{
  "d_mlp": 640,
  "vocab_size": 16384,
  "positions": "learned",
  "bias": "all",
  "lr_mult_o": 0.719,
  "warmup_steps": 200,
  "batch_tokens": [8192, 16384]
}
MLP neurons of a small language model. Each row is named by its layer, matrix (down: output weights) and neuron, and shows model dimensions 16-143. Each number is 128 + 24 x the weight over its row's rms, rounded and kept within 0 to 255. Numbers have three digits each.
A block is one neuron, or neurons of one layer that tend to fire together. After each block is what it responds to, as a language model described it from the Wikipedia text at the highest values.

L12.down88:158109132102125109129123121143108148125118124077122101127096117148105121127172123111106144114169121144124136175140129106163126123148141133143082106121126101094093121150122124146130083093111124114108147152121112148103151125161107119131140145141144140140089129109135103181118134111125145122097150108163099193112172167084143105142155163135085169152064136171106179108114121131149120137119
L12.down171:107102072141114144134110152153116141108176116128101107083127116144113126132139099143144153134161129144136111136114125091100109132157127105149117157139169109079155133161134120147110134136126115164114192120127109124154098132127114127129118136168160164157134133124119155169136095124094136144113085156141121152126116142149105103157116162109113139178112085118131137146125128101102125131137
L12.down238:158138133146132161089111118127096104176114139120132123125196143097078135100138116084150148125170132115143112141118117137079143127137164115108164119109109141127102120160133144149144134096090109171158110155115159143086107169095105132146127093142145148146149097124161116116119127099118098139127161110102114158148145081116121095133147118125091115116120091167139185141183153108125143100120
L12.down447:120120106109119132089137184146151143100115131132103130147144097142102106130158161066139093106175139136109177123117150144142095146108140092092114156127120132094111093086172114138181134151095126088133148143147125108135100168130180111097123162078133135146155130075150102134132109120119121150132176171158114101134168126110143127135105158152133137092142127112126135145170127132137157125109
L12.down448:161102124135156135139129090110131087155138109123105120152171129128175139145161145107144101132149114126114153121136129135073151126169142108184141092121161099149092109111085137065154160149145121162147116108121140142127142142128151115167149095111153086090122138149138135159140143108120163091122111118141080164083128130169090168109119114160087138136162115103116129144189118099150149118133
L12.down538:100111138163086170113137128176102123146138175139117114099154168140110071179110103119126122108139106125187104098132113141119111115113143103145121121067136137143098141104131119113102096148127078195095135122113084134107151127150112130173112147155141127067162155160159131109123138098144126184130139137159115143119128129174138126088112133122140075118129141157152116097140155125164166147126
L12.down540:128126124148136118126130091164167137105129091124120142145120104133110132095199128099165115141118147109109129130169145106111118126135151162138096147133119157137100116126115127123137118134108126105121066154166128113115114105113148153131094091136151135121115137150117157124168143088143088152102155086089161125120130105108140135109105096085060130171175073153154196154168105128134158113117
L12.down622:151135102093092100167111146112128107149123145112117142124121106119089112154148153145126186132126088153122101121093140129117142143180151155138109151176133129134152128118140099066132113123139085139103134128135112098099118149115151103135164132155108149127142143168116134104147129152122131150097171131171129131100094114153121183121111172102160161125113076139171101149162120125118117135099
Light verbs opening set phrases

L9.down565:105113124145128129093087114135172158087088097144158161098116149122149116090114117131129111114096102127139134124159124126096110157143121121156133138141145126127139169171133096110131119171107096140107127138135125131115128115148084128132142118173160156142115121117113145152125107134140131130089093105128127177177128130118143068126114171101123167122116121157111130153104170070085103107091
Article "an" and fragments

L2.down13:103157122125136145154121171151159182108113135122165127124148131156148148088123097143124110142121135089151103148088139117136112122091158127104143135152120164113101102157129128134127132127101125104093095167104080115130143145082128147142103128119077146111180098097138100125118111168131163184125163146155148142142145125118182082116114104105143145125149117104164139119144142085131124136126
L2.down215:143079150117120127119120107170117127102109124151149132145124112139118175133119123183123107142124159137144104129135148092110098129139129106094124120121084119141123131136109140121144171104174121128127135081120162131109100187181139151162118167123146134087102119110129108175118118104148129130051110118133114126140088112090111133123161132122167141115162090153121129115124160166090108117126
L2.down432:177126098172149147151153143150124146128159137088111086134165101157119142120084164113090118124131145172097157123129126143143152101129097154113113146083082120186135134135141133094118115119085109123123134146123065124095100140136071134156133107105123131150121125119122089148146165154161116174111175097138133132108074089142142106100143158120117141124123159118113114090144125135111114180163
L2.down454:147056118126175138126178141126111149156108085150125107141139105095124150099126108153130100124115139152148109144139120148085166156140098126109102163139136139150120100159107110085119121110165110163136134114125137180146104108153117124170123101118110121138120116107171110154138115153179107124161138096128133124155122135056153099094134136151133123110113120086126124120120098130203161142107
L2.down605:127169134171160101109158139128093089137127135074108083103151111108107162125113130145142155145133146129097135145132157145087138115103119106139140138099123180145112123162143113118159131132134133174157163127165145175146105154130105104124138120143151096083091146121141136122102118157125113129140111186140106131124161143151150136087105142138108115155112138126127118108122138130126128142126
L2.down612:139147142169150139109118107152116150093164093111121124110117122142115159142151148173129109116110085130133137133129150110115105128133121115108152153124136089079141128136118180114179155115148146176160132073119148121156128136118122139147135154142121137101162144121162144137104088133146119126130092103160113112151129095137134162147162139081113107111152136094100155144108152123070085116134
L2.down618:094118129115109115148151114134156122096144155158122128100114112076129123113164159112181102114085105152143123105164073095147114151164097116119131078123162138109136119133147129178141127100144122152133152121185110131101132119154127144156163126164130149090088136136097134128106127146122147159114104106113086099103130110127152143085103120110114145123116163134114143168133148196151123125114
L2.down619:151084171098072140136147114127180135116152148150155118139092148156113117140134141129123152144104080146139150173156117131127139130144119122133068123137124176129145141136109116160144154124155140104114153091128138134089159131150127112113112184134137129114144117133111131114102091098163138168089128134122163154115104153090146128117094133108158138128123161085120119174125105132096104137113
Light and possessive verbs

L12.down79:144148136144120116129079161109138133135103098125128131127131110117148140099155133185099129122145161134090170069121109096082099161098113108132131125148114131120136147128133147121141169147115141109113099105181153164115113144131131144079108147084099128101136117106139144106128129153112166092141128128128151104148087154101098119119139157121119108104169144089111146103175101113142166103147
L12.down119:180089145138129072126090123078112114155044089102115122143139139141145138130110116116091121093118151166123075124074123097119146115140155128118152115101121120124124122116161131142146141113187147146099134138112135118105122141113179172124154158129133133082124146117131176105133132123149135065135150139141101135082163116139151141127165134118132125157147149128142146124120138172110185111114
L12.down197:125136100120150100131168155094152150092143169138126150161110159120070143153183115195133112088096150123142125107120175149122121118151117131167147149148118122133127154111138084071132124161127121099110106078115081138135076151133126100120106137132108148122143109127176076146093132101124154121139151129129166144128118140132134117132115151134144105131130102084124123137130130133080107099093
L12.down336:153139132158102144133093117150172087118112157118123106108126159117156149103128131144142154146134138062172129140135141124136125117150137117162143118104088112124140127094166100109111109138122084146138137120102115100125125127111175144112099144168139123156109123133117141078124182081126124162075153103107157141122151150129146078132131143079146118173136131136079179113090164145117109132126
L12.down436:167132135152113137149146115142142103124146124122093121098109146093174098130135127169115160079109115143128152109142151077127156091117167121124141114196149106122139118128113093137168109125138127138107151119099163112133133164134156118096176113131109154145148110141126159139162103098118086121148191136094083121097181149117115165132145120144142150113136116088085125089112149138084123119118
L12.down464:135155129076068173137112149111133096111111103104125116130141108103149091123113128153124133097159163112169113093170148149145118130118149137156158115129149144131151134106115160100130118124127083111138088166094129122132137139130075152110156120147141081097133120137129125114144150122143120131156144090123148141124112120131156082137158087125077112122155160170117121132155113155181098139137
L12.down556:133145116173135085144119147115102122119100127109143160132169161141136139121090117185119083124113115136183116123099146089098157116142136124085142104112121116167088136094154142150131140152143115119101129150142148183137116132130145155148080123111149125155156127113104160110121077129146103146073093135159124117135127114140165118127166119126138102131133154125108145101132088110129101127082
L12.down597:103130135174139130110129132153100140108170176144115144113083120106119133112104129119154139193140107121139112092099085121105114152075085110154181170169092146120133132097148128086113153143109114156163132115125141138116117141148155089122169131102149153121108131137168162156118202094133070127101156127146108094120132115129154106121149123136142131109145139100092109145133138140156126137151
Subject slot before a verb

L9.down396:143110152121162178113134182106097103145112158124140096117123152112157157102135096132080152160137158110102102112106145152121109134106081131119100132126131144158143097114172125135113085115161112125152121137086113166128079088140153122123122138135098134148105130102124085107113138140122142138106119164156122156090130108166178134106124124084114124120097122116157123128130155177136152140169
Highly predictable continuations